python train.py --n_layer=15 --d_model=192 --n_head=3 --n_kv_head=3 --head_dim=64 --d_mlp=768 --vocab_size=701 --activation="tanh_gelu" --norm="layernorm" --norm_place="pre" --norm_eps=1e-06 --positions="learned" --qk_norm=false --attn_scale=0.125 --bias="all" --tie_embeddings=true --parallel_block=false --init="orth" --init_std_qkv=0.0403 --init_std_o=0.00735 --init_std_up=0.0403 --init_std_down=0.00368 --optimizer="muon_variant" --lr=0.00284 --lr_mult_o=4.0 --lr_mult_down=1.5 --beta1=0.95 --lr_head=0.00855 --grad_clip=1.0 --warmup_steps=200 --schedule="wsd" --decay_fraction=0.786 --decay_shape="linear" --final_lr_fraction=0.0 --batch_tokens=65536 --seq_len=768 --doc_mask=true --train_tokens=318200000 --steps=4856 --dataset="wikipedia_en"
MLP neurons of a small language model. Each row is named by its layer, matrix (up: input weights) and neuron, and shows model dimensions 0-191. Each number is 500 + 25 x the weight over its row's rms, rounded and kept within 0 to 999. Numbers have three digits each.
After each neuron's rows, "fires after" lists the tokens most often just before its 100 highest values on Wikipedia text that the model never trained on.

L2.up3:463492441494506471486479475483489483474494533501483497478493524510485502462475494478509516512479479493514504522444528499530490524499519516487489501494487529510503534518506547498540520514536477521500482490456507477466524502508482455483518559543483499482492505491449484498488490435511501485533475552544455496492530492511536513509481494494517534538543504532512484546486508485493506484516442497527553499543516533519552485461508482529504484558501463513524516522549462500511539514476468506514518502513514492489481485553508546503546482486483489495494454501517509482508487509460481473
fires after: "-", "\n", " M", " P", " \"", " m"

L9.up676:483505502485513529501513463526491491486464497463495456480474494453500514476496471440546518478526498498507493477499516524465511536450484479472513456505509502522477507528496483511497514539501524533486529480484534534518491509463551525519531530497479522516458484419524493506491486535546487486484485484528481457498513498491460516495516517566449510483556502503477521524498483560518549513500515474488508501502510483501526511498505541520492497494502484537487484516506460494556513475449481542542488504522490513491494514501506476496457492504514503493465520555465531466490510504471498489
fires after: "a", "in", "on", "i", "e", " m"

L2.up408:506507502482485511556495536507510495531537504508530527472453539497524497487494485511507475554501496485529491460506503500458519527484456547486519465498490531529497529493493487567468463469508523520488533501482487481531494524521522494509491489522473530511481502489542497492510463513478512534521479493490459482518455516511476474494502503517490501508515479497482520458536506490474506468460534507476515555538457466523488463480503480502528499506585494486521461479482478475501518478509544545464470493507520499519501488513528484490469502471516488508537465527477533516453508567469486495
fires after: "eb", " E", "st", " e", " F", " st"

L6.up659:468519515516518487505506529492492481516534488471499450443530517466519481541472478469504514480509521502511516459505483509497487518513462544485498531507494457476492510474513525500500550499492525500537554490516502503485501532531503499516492451544536488492513487483504520508496533532495499468495494464481510436478494495479483512510481501536524505475490512495543469424488501559520530484495480469486541481481497508508501503542482501519531480538479522516501490483454476503500481503540475492454532467505467480467535494532490498506424556482540535521479500490532500515474451513509511496
fires after: " |", " "

L9.up121:422492502501515496573474521508461490534521497497444513492515494493508490492563499460471514495505454502510472516471506506541519526476495528489467535530520497490515501520451494480490516464466516464459526510462481475535501515520514510461499524507560500452503533513537484506498490509471487526507504488511506482512511446466527440491489456541502500483491477520517491488528507498532500480485503537496506488491502473533520498480495475473486496510475538489510500514513527505483499499515515481492512530549526527476520469520527533501487486458490467508516469481506460454512431496478449509
fires after: " U", "ric", "U", "ree", " F", "00"

L4.up541:538494495463523519478508514539522527459499535459487456477500509514482505478494488489467490481520465459545479528563531512503501524523501528519486501529486518440508509463518518500477538481471493499498526505465484488456476508489498458495506538512486526539511478494492456503496497499490559497532541472502489475507564525517525498485514493487437507479523500546484494497506508458501505493505480508503539518520457472514457533531462440556502496512509497522515485542505508507523500477534517521506501448517475511475503492530490496510528493490496493551525489450492542520526477472476490498
fires after: " F", " B", "eb", " C", " Ch"

L10.up37:498490532495467482455486581499477521479466489524450526469520494487509482515457543485491546509497481518521493463543533525507461469485507484494504509497447505515500476527479470481492534469514516507504518454456520478494519500502526543501461514497519494475452477457492522507497496540491442501479514503522525524516489544527473522470518542481478502522507526478487509528501460472513477522485544472503488503521505511487496480519499509471501510519541541496462500527494495511511478490537497533543510470499506488466483427486489509525523531484526475511473505486539487541525521525473524535
fires after: "an", "in", "over", "id", "ul"

L10.up112:507505514531472514518488519531500492497506493504485500459489505507505503515566523521530532483499517522461494494477535438509508477558513548504466480501473514497454549495492466517499458488492470515489525513471526506478494520487531537463484537490468510493461474471479509462479514500546446510479461538497506482515493492528503457514491500495521488436468489532508510561516523470472528497507473533484439495539512529494445516518502518518484526522518488524488487498489504488530487512509522454452490505472517492474528523519510498529513463480478499535541492498512525466520501459511542488
fires after: "ld", "ational", "ar", "en", " m", "or"

L4.up434:517514492536478497525526485460505518486525508480520492548472531472500531530504526506482512508469542525508481501464507550481494460506499528501520487514478529477550489533460533504518447494442510495477468496539474573501460489499496448464464511522550516545525523488472504506496469538462533508548477501503503515522473498476504475469464488499498539484532486513459456472527518484486496483504502493502495538544520477499514479500455500540487489531489500485495481525516514478499476516491489495508512484521526466482513495455511489515522472542540520483511514461493554519496516508458527490
fires after: " d", "c", "oc", "-", "r", "C"

L2.up703:511506448487522556506521461496487537452511478483504535477479499501503483492491494489482526499510479508471516505498549519531521513485493516551520502534503495487472494532534495461526533514484502509513502527517509485450529511479516493490490509453532542509495491478509466517476497459501492512452502516540503447481472484519503527486481503524510547489526458501526515521462519520496512473492533525508543535570494508544500466481461482457465540474483506521495466469491504478508527489459504457515504526495550521463523499494505507454556476458476474507509486499489482485465514497466498448
fires after: "-", " R", " f", " d", " \"", " ("

L6.up434:485490497494488527510515491470460471486512474474469499540476503529465491530483496499504484544525508481500474480466541496505466491515505521484541502477479476485492528496496515487505481462461485502498508524520482517508540483524477458498510477524509497498482466468513521542518472504498512470456457519478492468511517492513524518488495518478459508498509493453445561520526541501507481532491498467481519459480532548525471499522490472481498508435537536471536507510483461437501487504517499518456563488497517493467474476545461520495500495508501516555525554541492509505521538524493510514
fires after: "v", "iv", "ro", "u", "ov"

L6.up388:521479492502516474483483531498543490522558495485454467450537495499485477565518478522494525503497566471500496495486534519525518457502496497529521493513464523488464531486508528519487528527458527481499522477504465520537484517533491524529455457466570476443528527507488516486503509517484488474486514479491514459488521481489491492520497497555532451485518488498484509448484480491519504513476488557459521476515525494510506503507504456535486441534484500504498492511493522529498544508526484470500540511490474482465516520483479519511470464470505522524477497484517478478499501511510505480
fires after: " |", " ", "k", "5", " -"

L4.up133:495546458478496478501488502433506485459497494544477504475470506522529491495472478487507512480474516473527517511492522481444525499500547520490485497481544495487533499500512564494538506493528455547542517480525512477508494526486527502501518502498532510517461507522470464457458510493496468517533498485516495472526518519458509556452486512514546525470501506535457484532501495542497513513525487491487482511493529526499526518489540500573508479491493510495527477435484517522487463479499499504471510474476529491453473486495519460534522498491499500500506474467501529514489504495498562476
fires after: " e", "v", " O", " E", "E", "on"

L3.up721:513548556485517473449496500502491516548512512501494511486485535479480480474496498526498503476495482495498495532518468514523519543522509530505505483538484479494484533563500482506483466488513505488505514503502480474524513468530521467484539556509455459461526484493511520506514502501545467466461563521577466458517488510523505487500553514510508490476487503471499466453466509491543492478531454556488528504517498483527521510477465502517517518514518540508530467488514507473512491532526468483487469487496471498505555505481521492458509495511481475467504463499488484510494453491510492529
fires after: " f", " his", " j", " a", " her"

L3.up252:542447506507504470467502470479487489490520531473502514509548535538475495532533471526434493512542539450521512484488498540490458506519466509478506486462493503500536518486545556499473466547510503482444486474500497488501498478512498527506483508493504493523533487512449492472530498524452496515524482480494489484526507515487486503472484511522490491452549527470478510535527484496481530454504483545501462487466515520495446517489536487523528511464499514517444520473491456523512473469494510476510482494515492502471488518521487499482508500494542519487542502531507525470531499443497504487
fires after: " ab", "m", "c", " D", "on", "in"

L6.up197:481506504510478491532505500504486474516491505475516486530502466482498487549510545566536480498534501508475495519516542491531509500518489527493537525549505472498495525459459563438468521478510478515527509489539492504471469499488483461491517523558513497512517508497527492519465493504499493488502483521533439492487506536498472521489530510484506486458487507551465532432498498520480459498538510529471470484482488489514504422479455486491458477508479517499507481488488500509534516512470494493474532505468457466467499545496509482487509519521475470494548489526515473511497510480477523497
fires after: "o", " c", " th", "i", " Th", "f"

L2.up326:449474475481496469498487503468471513486505523512501494507510520499517447533473489515512493513491505484506472490516521492486488490503493478477537498485463509507521532511498531529530478459458546494519501495483519506479501553533485522498496512492550521498497480546487509466519475518503513507444521495478518511498566528537439527562495468545520466511476547526497487507517535494443535497499482500490539509442466474482495513528476517564474452527476525517503522539507512477524505505490504524454484540487473501484485514483490545530481497501492527505465483470472505531491455487489507519
fires after: " |", "\n", ")\n", " ", "\n\n"

L7.up199:491455554552476496498460473477470484530490482473473516486464512487478506504514517499509507499521514503527509485481506500459478521548500499491556499474458499462514558518479495512497455495486515503492496483480495499449502469481555507527451524493507464517490497470498505471475517519497450521489543494470524472489506560500516481545493503516494533510522488520462517489504477494467482469508497522531477516474502510524490542492503505475492522479490560560527534464475505489524525514510492479479526498562489517505513477446491445488496515475476546497508517518533511486541507467478541500
fires after: "19", "en", " in", "18", "an", " ag"

L3.up508:470526467523506532454499516501476504489534481500496508509503462473462479537474470539501510507549492500521518517497511453457499467532493517496536474491460492535509534515542501540510485494447523518503515491517501524490491450486507490451493454513506496485468529508522501520494524499486534488453536498498526516522454448491483461497493476540518487481509494477509455504558461510477485499488497524507523475504487496509494478514506513498516460488503515537539507511559476524477500525511469526480516449474516481539518472483527501499459503478567543514501520511519549524520503534548507478
fires after: " |", "0", " -", "8", "6", "3"

L2.up560:472534529496515481472518525551481481505483486485489490519497471510530492502516487498506509507462479478492467521496533562548491492515519496482554491534462475434473498481505466507575519453494500510513479499527528481519506489536536549519486484483501549483509516467483505479496454500480496489480529426531497484456508475535509485508473471503459461539517511519494468461523506457520492530530495493466518522527433480506456491516496493511489510520477471499513518520520499513519496473525463496498521476490543474552483510480475501501509504493473520519505517500516473496531509489488541526
fires after: " n", " ", "um", " m", "in", " sh"

L3.up428:456482471485514500500513465525509481495459486510508468451508542549460518530469532482502481507521493499489528470494476496517487546485458556503538514498500507478501530494489495497516506517502507517503529556520490519529469487525560483467521506515506496515532545533486484494515498497514442475452489491493498458540499469537488533515490511486521526523474528487489513486507525515488537502518494515515515495504521494497548507496511479529529496547494482481475521522495476514457505489492497478462524487434475472458516507455516508436538515468498446481441486489505520460516460489487479507
fires after: " f", " was", ",", " g", "\n\n", " F"

L4.up347:525453491492482491520533512503470519496494460509482498509431518479537492461522530478541509533500478505468523484473463549516515511497523529505504491508448465532503527468492524501540505511486456519494487460452489460492528503530576529522467477539510494506523489516447491492508493515508482510477504495502471480508467492507461501472506532495531481491500517492470523506508491501483520521543472540514463518506467545518435492539494529466503514507520492547533526517493482511497478483460512515447512498515471528501545507521485513558502496533512512504523469547511477493503495497527474504
fires after: "il", "m", " m", "el", "ed"

L4.up450:497465531472518502502503547502448506512516525501480479508470487485451505553514511482520491522519466509482512512489499530497504476510505492458505531493527486511479513541443520493511563491521504489553512492515535500514516455524503500530543487519491540486491487496511494530475488467503540485470468550468547482488514514521489533503495482531490507471471485483490531513518509529485563492499447475487523493505530494501528470545482509476550500496501501508510472500419523509503524528500478501520475475511498486468462510507438480477465455527529502517500482487486533541509482484511445523
fires after: "b", " wh", "w", "ov", "v", "ou"

L6.up631:491494506455510497506494503472545487562513486546488521506500500512474512518480529500495467501501480500487556493538531491514500513494465473505511521510501516490502529482540491492473524473520481505464527496509500502503516508509553467517497483493506509474495489479494538480532508500430498478469483461547521517508531478503550473457515462506506504542447452470464486522454494531522481519478507541510467539548492495474514463540503521468462527480451538532481495520462460538497511483481477537483524474531524489496517460504480507469481543516514511506494464490499496485511460479533487460
fires after: " f", " F", "ild", " ex", " ", " d"

L2.up63:509501464500494470490529472479442551487528530497470509509468514498539500512499516483492485517533500505485517488478493529547482472497473488585485528525486482483480476451482507546556530528477524487501485491511489550492480488519537548492477511534485475504529498475497515477480473516481539510451523518528509510508458467516494531471506445516475509448475459508493498505484503487492495513468516530517503515559492504481518513496506490513499510512509510504516515453444488535478502487471493493445501521505531510502488516487500518488494500510499474528551509418549541505469492512502498501
fires after: " d", " R", " v", " D"

L10.up192:501493518520496520500451499544502507498527478501546484468494526474510525511491474508493519469549481471469486463491485470512510499544470521481510472511466476475482465503524469520473484486492490523460509493486485483489514477524477531480456501424489524499449451509489537519508528511505508460516487492482516527492560466530449486464501438514520504566483481488505481475518512506500496503511535475471470529512451519511540498515546481524492562495526511464519523524519506500467508490494503561518499450494492535492480496525509480503501497501506539511489527510484548484496526465512491515
fires after: " in", " the", " In", "it", " and"

L7.up415:516491501508532509505480515450536533499501489491561495501493554493483495427538499502496546512503503485520525466505515537493459535543497473491492490487497493433519534503499500523499501511472540473456481472513467492500480493475504477446460503509500521545548467483499502492502506506438508523496513487491514490524446450476453504498509496478490534508507503468484505506482536527500542467531512547512510466488531526533539529437460481522509493490512467460484507505486539477527475533489478499488527489529483535484515517527503493518502529503525533500498511481545516482501500483490530480
fires after: " ", "c", "en", "-"

L4.up458:468506545486496485490525492484492498508487461503517460454518500512520516505483461482515528516509507470501530468501493502522486534499494535536508487465517474517521471546494491470462474481510493490527471486514512561502495514498504531548469512497447518520509537490439484583503497468481513507508508533494485482525511485505503518515477507527548503484497504523486517517470434512484514530518523540494539437487521497445496493528490505502513492483518484470478528534507518463534502505534510469514534503499482486496467507439469507539514477525502469495505499474549468472493470528506529442
fires after: " le", "er", "ra", "ce", "r", "ro"

L9.up51:470528525502443533554525520456526479528504443492462480517473528506443523488486500468474480508500467532503482529473495492536477496494485499517523486482507505462510487538470521511532478490484518465518517472490509508489473507499501477506514515557514485481464555502508503479489503527535495477503456499508498445519495503561479481488479525496470470476497521518495512512501481496473498499561513533506510478519530526513524475491472426518498515493545488486457529561502509480502491496474516507504524525509520528481526439507529518450527519502500515479494494492530509511506481482512527566
fires after: " f", "oll", " se", " g", "res", " G"

L9.up726:514523501494503466523499531510469525513465514539520504469499473517510490524493472512503480479499518508504516480437521527529541477501496526512546462530496504478526504514502547523459514471504508492490449452470525502447494472458528536468462504526497493495513583512498523481488470508475492491515519473483528536501492517490514469483499504469520524489495462497498490497510524538504478505520461499549514490520495504517524495480514549499508524479496529504461508487494560470519510522518487493479498479490579479515504485545508541459522471446487490538498513532499489496506526553447507484
fires after: " an", "m", "en", "ec", " ex"

L7.up663:506490493539513496477504517467525496502481538520512510547503474453487504527518536476508456498508497548559458486476492520494543514533529496486495502499491516486528497542487532475469539511494509494551514466489527538473510488502495482504516478507523502488465478492439515485505511496571532474515472483476508496458469448504459519504492507468460532521504460500492476522545469516505511490527474461510515574528513471487451501494513502489503505476488526537503496509511514499530514480496524468447480505526474483486505472529479538489506547464468515492462490507520526515515478466464499471
fires after: " s", " first", "amp", " S", "up"

L7.up662:482518490495503494479477537498519459483517487490506509529504436508520501510467504462493519478496486517464484487459498563544490577492533511546491455442496477503515518529493523503503512487499498498466537482533496530504503508475495532506483522483542508515457521485505495503488472469509498523547491531507510531476539531519460464542485517540486460479544453535504505492521472528450494546496527484483486469526517505496472500507477482513487479496505519524520512530503445468511492526480502514553489473497515492519534541484546465487454485508462519504455507488478492498480496519483514479
fires after: "em", "ro", "e", "on", "ra"

L7.up562:470504490500533450512496546472487472495489476477508542473457463502547511536477481499525491491507525467520501552515516446541454490452537522506513507489482471480499465531536555510501517536521474489485549444534513521478456510497517490460497493489460479554481521482487503494503482528538475514483483499465512487492524500492525525480485490532473442514473529534472493507503517477510503474486467522478440505533482479472481463494505513495506494526487503522511485477481540522507486460508541529486537481485539494476501512508490507501512500519485537526512480507450537504533488477511516474
fires after: " o", " e", " E", " O", "E"

L7.up22:515450513532473479485509541548496495511471544442432515519496518517478499530500549464470494478504510503503521470505484437503535509501516502517564478482520532541505521521493541540485488472516500490495550485474500511480481458509531501487452497456504510482430485479495511520468463507518503528488512490427496480499516489537519467507464500488463526494523495486537549478495489516487470508459501500487526474470499515499558516504512495478506509498499514471510483494506490485508522540525489495481512563467489514521486499488525481555498508467502470511523488486519488493528510521509511515
fires after: "p", " ", "en", "ember", "an", "ru"

L9.up469:500499484522544501525487477516501461464484497489484511508468479482498551509469529525477476479551551510542514518520471517510527555536454476459539521465513509473430530483472540455492507503474500503509550501504468522533498476521513498534532456501520504498509459513482487499518512470488498520459501549490492516507491482488505484512491505500504528542496467475481481524516473503533498498510452523480494516504510484522498499512557498507460516535479516521520492509543527514492492510570525493448519492495471486467477505470503499479463479455494518470459484491491540468527540520503493493
fires after: " F", "er", " f", "it", " ar", " com"

L2.up201:478529466489515497468516524518498505544487459512510506498478486502525498518515515507466474475463513504531488491456495508542474480506502509501505493476509509440475466546492480418493484510525469503507487440501518464486524501493535538502480553501534498481530496511508491508538506452499506463491539452539502547522492493489487541513543519528516512506523453486494507505483518491493499466547514495495546494515441494466450519517511496491487477492482478531520530515505453465516545526558449478518470527470499515502505501518486513499530502509499504501466525515516489515511547496481548502
fires after: " s", " ", " n", " sp"

L4.up614:509530481532448495482530491504486474533509505464509476488486491482485506477485504556493564453510496516520462529467477475527505538505475460486486498454518498471531506510525436448535461512506550475512477505498502511477485538558536500570447498510502482498511534491474532488500472490489516483517467481503492530494511531516453508517490533507517513504495446508490515536527470493497506497495505535485496500514515470521485511545463520439494491477489500478516550502517518512527529504523505523508501514503474530468514520511457467491497496518497544501506479477468495447532493514509532503
fires after: "ag", " Ar", "19", "og", "g"

L6.up430:505510535505516493469484481479507502529518513477452494504534459490533519480498480483494512510495491457526506470489521464484500533557485500507464477445505506510533434488480493483531522518512501492491519516510495508505490534503537491483484537474551514471475468460517466488503501504504494468508511508482483518546492506507435516487520496500540468468507552497517451501448557519547473494489489528458513485519508475556494487472527478550487506493519529496489521511463490459510505479506486517466495468535531498509497424493501495519517528488527453480461487529523483511475503531494533490
fires after: " New", "ic", "ical", "ol", "ial", "ew"

L9.up157:480482547447506481489558529509503505479504468468456499573487545525483505483503493486510430533512475478534479501471495514480500477494503502505502477443527480493484495508484474494497554475482556538482490539475414502518541500515513504489515512521500473502503495506540503516523495535471489469499508486525483512506546488444538520501522521500487472505499479499482505509523474529495465496513501509514512496503502471490501490500450507497478512495480500463502489572475469521520504520471487489478505519495467471483486467493447542545509519491512467529474507518492473480494504549519504535
fires after: "ro", " in", " res", " to", "v", "ou"

L3.up646:485515513490531521501523504540472464486552511514502478476496500505535465453475529536518530487489487474536472524482485493473547512527490499511444498494499514582514467496460465458491510500497474461454470505465503486485512509522505514500468519468537445517501555511507498483508500447502487484506468530518478493470495471478468531478459526526483468432483491525499481506552522497514509483483476513468450508523500513482477525502534528507485480507530532506514496520505507508485465493502506495468513462504512518480533505511515492480523488514500478497551473531506479479511454443523535495
fires after: " U", " I", " O", "L", "U", "Q"

L10.up554:482442523494507467489498496514498484496467519495480472514497518481512493508491461503510532525510522449518466546541495502497505522471506506513562487512489460482488467537548493547481430516516510492518494518536506510457525458535510506504497539512503513521486452517477513512507484468458476524505478473530501445497535460481524527480499486545470513502467513496468511521491461502502493499552493557494458514512526532497555537499504509469507512497451502489517480481498503512530517499506491530504574485498486474459493510443504503480505470495517507500475507502487545455522472483518497508
fires after: " d", "on", " D", " m", " I", " con"

L6.up0:495481504514489509405510500508493541469506490490487479479544498488521509520528479507529517516499453525543479507486507509505504523537490490504442441503485503440501526480525560495530512512511457510494551518487481488501513516524555494479509505499512497472551469505523500499501514485485478500498514538537489530503489466484497466514512530522510513523485474514490460490493490490516485472503456506473536529473514551532497527448480508488483531509484521507476454549487493476537513478505532508517455480487532460496486480469480511502497497477472475469460524445537495516456522482495531514
fires after: " C", "ol", "er", "ic", "or", "m"

L7.up567:501493528517508525514505496469479473475513485493524510462515505522510569477477507513520500493490502493495480497507494485513529500477521502448478478544506512528495463500498551487456473476479443489473543465509489512493470503535520496438487492510508490507487489508516495459488488480469489491556477525460516505487468480557523496535482535535528497528491513538560464520490521502506547450459485518511499496495547515528474520464485523483481454514530554485555478520523535486500496485507563522490502521483497553461507506526536488465496490500527504497482471486506497492498460504499527486
fires after: " E", " O", " P", " U", "U", " A"

L10.up664:472508515462495489497483488513501527458453545512514481494523458503458513521512477534499487509485489537495448490512507457514557500496502476505504513548503485499534535494492493520476490518477511491468485480497544521428531503496527474479556479467481470467523502472500498517533491525465492493466500483499474529475560498504489478466547502486531496482499491539529509474486494469472521467507499492518495509515502454529502503494527542479487503475519552509478511496451515499494531506512476480490494488517487525498547466529502525479468512463513465559457490545479515476538470554483505484
fires after: "ec", "m", " m", "ult", "ent", "r"

L6.up741:468507490518459469470550457534510473468490463489523519509505516519503488481491487521531451466538469495536505491494487504522539481551527518527499478537470519489459468495538465505505485482467506538521556523493516480528519510488519458507547495526443459543507496496536502453498519489481476499450515475527522481551521518497497497525502498498456492502548487507531528480513491488528494491522474516510500515514532505540517478513505491499488483489496491520493501504531531448503546484502505465489482447488483475481472473504493508506526519442511483509462468509542527455488491493486494547
fires after: " F", "f", " f", "ak", " A", " p"

L3.up576:475505500491524454471536491549485522507512491472523487503500491453479456508493517503501530486459497525554537495499536548507507531539500515512528491472521495488529519512494501493496530493533462515459473531474460501495533481518521546475492517538540453453495489536468496497463491472525480473503505506498501494459496499485437494506518485523516497501449431445485502503504495530519470501495516510528522555535507505486450515545484495518526540527499474469460547517490530501503501527489494511451505488508473505469475521501488494537525516492480478479480487486524520513487491515535498453
fires after: " s", " al", " for", " S"

L4.up613:469489496485478502468493523490493501500509506512472499490499532528486460498545494566528588501501499533479511453503510471502447528521501526489528474490512482487495500467474476477477474480540507511484493540510511500518484511521510569462505501519454475508505524475488534516527454491520515492514490455500499537515474471502515505578509510524517449504491492510453512506504482513513474492460525507459508497482512499518507523520490548537537547524481451527457526521481501519484450519499499513479474501473517464516483492489492505511484465532468493503497479505524496468514480468501529441
fires after: " ar", "r", " Ar", "ra", " gr"

L9.up296:532528483501531508494449495484467527499538482497516494469485480471509461536491437556545492486521474479485506489481585482502469475484483481448523515445509523524466530494484526470486481488498510503476483523515487534491502492520494508486500472491501499519494504490509501505527524528434536519490566495485524543519534473500505488455490520495531492471488502494467501489505488496467492543486452470501526475490522504510474522494562492513510468460478502499506486493567468466519513505513479537510511463499515463492515502509483519525491497471483538489480535505496518514484491545540467505
fires after: " |", " ", ";"

L3.up698:487506459523502533452491510525492516512479475470512497494488519534470465483490529510473540500479561506506459523499493524504550510510501554505523523524479541459492520480518522514486452508498487489495475516483484490443496504453534462490528463509465520503510494525519536497492508515508500469497508502487462532499518502463491489515470475508478492528479515522447504523512504459524496454504489464488549503514510519511559498431509453485526461501524503525499493500523463485529502496482557536493477505481510473496480491495549431525537516507514493500523514478529536497492494495552473497
fires after: "t", " cont", " g", " D", "ist", " c"

L7.up0:530477481543505491508482554526511512529507525478527534494485470512508481533532482487487495479517548516494509522474473520430479528527479495473517497509520493488490489523526497518487468489514536463445495492499472521479500526478523493505460514531490500523528512514495502465483440509473522494499449446493475585529466517514523498547498482508510484452525487533461504518471510478479486496523486491504499487477549511493494489508500485484503456465487478474470500519444433480535480504501498555483489523501511531454491514501499461537503495515477512472481486490499538498529482489548506492
fires after: " cont", "g", "on", "c", "t", "19"

L9.up578:479480490521531528502537489487496511453494514451496473470472529485490492483493520537494502516531495544527537473474520513502514499544530530515499483469534513527482547534496488457522497480524470496512531496501515536477496502497516489484463560506477521460483450492444454465548513513497508464494474525495518476510503481508480510531522512522550518520517479466483533501513512505519473470443511479496535505474477498488528478509530479504513516455506496498518492480483531449547523488513480491494482533513522460443441498521517531527550511506494502509478515488509491492458497555479502529
fires after: " s", ".", " b", " t", "s", " S"

L11.up180:433489476504497503469477475528506551483509516505522449499453499519516468485489517448496462491529539513488463487493511503549494531525502498538472465497532464524507501505519508479483505478464506548480493486560502519502498454504499476486486511524515512481465473469519504555487539526448506528520517539509502482515510533534532500523476476515487501469498446492494512484459468487467513521481541451498522487471505507531477505503469514485526513513520500482486522443485464509513483539510512475529514491504536497484514526500476497543521474509468495448503469528512474505505510489521568499
fires after: "a", "ro", "e", "or", "ere", "ra"

L4.up515:489497542488475445486450516491479490476497543504486492508502456525502496477490506474501557519504493476533476499458484487523456498543527543516510490521511513495546504495503498493465497522489490528520504489490483426500490521509484511526494532482512524521519490476509516494506504477485477514507572538519465544471492463483521462501486518509521495500485492461496499489512504525506476495534519552498462510493494517484535501487478501518470480501476514499482540489511528485520544433486512537500461499456529520472499454457472530555463524449466512547499464487492522502507489508522540536
fires after: "\n", "il", "ol", " Un", "or"

L11.up253:538533519526476508499490526529546498522511480482505496469500464457520501500489518460503525482460517532559511503533550483505437525470500504506488480479523463535504465520496518548495506466503507533520523472534474511482533507499537528488495489489505487551438481490540454509495516512508459485524495550485506507507497511482456501552468485508513537438485476485524526487486560473472506545484502532514518485496501507461478497492468481496495489528468461496492507518499508471524502495524492500521527502496526490514465500499500545478461533487466482461490472489437511479529520490499504492
fires after: " pro", " n", "e", "ro", "n", "b"

L4.up735:500507458501513476464479505512498499506514523473504485459515516472435495511467528578548503522476497507498469522513466495504533464448526507517526524507501555483468492494480516473537462511486480498503534504497475507509548492527492449513571492506516511493515478479551494500494469506511518500539519496499463472462464482465482508533495528515522501531462535534513558515519451507481500497468543528499512502487519525461524486512482523444480517500447490459510476471488481502480530490487505484478495496525483502445497536491497487500513508526483508451523474512505526488477519503527497502
fires after: " B", "at", " M", "ist", " th", " Th"

L9.up329:533491557544501503525479527499529485499443502523511545488476519540490505485496451499484483496526479492540510524520475548489472529496505479524499504529512493455500493519507510477504506509486498499521550499476491510492486515547535486476444504524518519510518498504486472497454524485497499499432459546474475445506513476500507478527492484444507484489497502529485489499542538531493526513541507534508501489471497466502467470458491453514507500512501486495495498448475506520521544503522465529533492502469490474493514512478525500428526497507530439505485545489509466476499499527546504489
fires after: "p", " f", "f", " F", "ic"

L4.up241:478521477505498473487502523486539509504445511481496512534493497449520478497519514496489559528559470507539481509488461498517482478502513474509553521548494478514470484486522479503496461489486531462526476499473530481493521481516533517449537559462519483474507471517445475498507518513497481490489498508519490497469517518533497511513502499570518554511484474454501517540454520519495514444479472490525496511511494482468465478477489477468505506474512488534540516502510459494512510467504479470500479500482515518479540489491537509503512487511463484483493486516496522458485516545445514547
fires after: " m", "ember", " ", " /", " n"

L10.up421:500485529517493489522499482490525499523488514471490521502468500480499502530495493509487474460535507532511510522484457510476522514510557463497503498484519510557499511470477497530537498484455480519500492502497529519476520492552514508520473527492536492466507496532490510485517542514533504507505496518536479511494498505515473507430473502512517502477517478480483467516524534496492442519518437513476474489538479529507485442539491489478502534482483478490503499459472524470462526507515491469494487500503492476500460451557518507541450495539471579506523481536494487530481516487513493429
fires after: " st", "m", " Ch", " m", " S", " St"

L6.up581:525498488483514484485524518540569505535515460527500497487476481530503501470494468524466476503503501511458463502523537505491482501506484467506507504494503530491499469497529520506469517469468517496502520538473502533515444501540516429486484515514507488505459480495475502499578504510522497473521523499483483455470572471517475526472486479480483509496504471455526496475525474497529529529542511539518501531514564493516509494496550470497519496494504514481486493486482487465538494514502499511530544493480503499468478487491488475513499490486506526511468449471467535498510440472548491529
fires after: " d", " W", " D", " B", " F"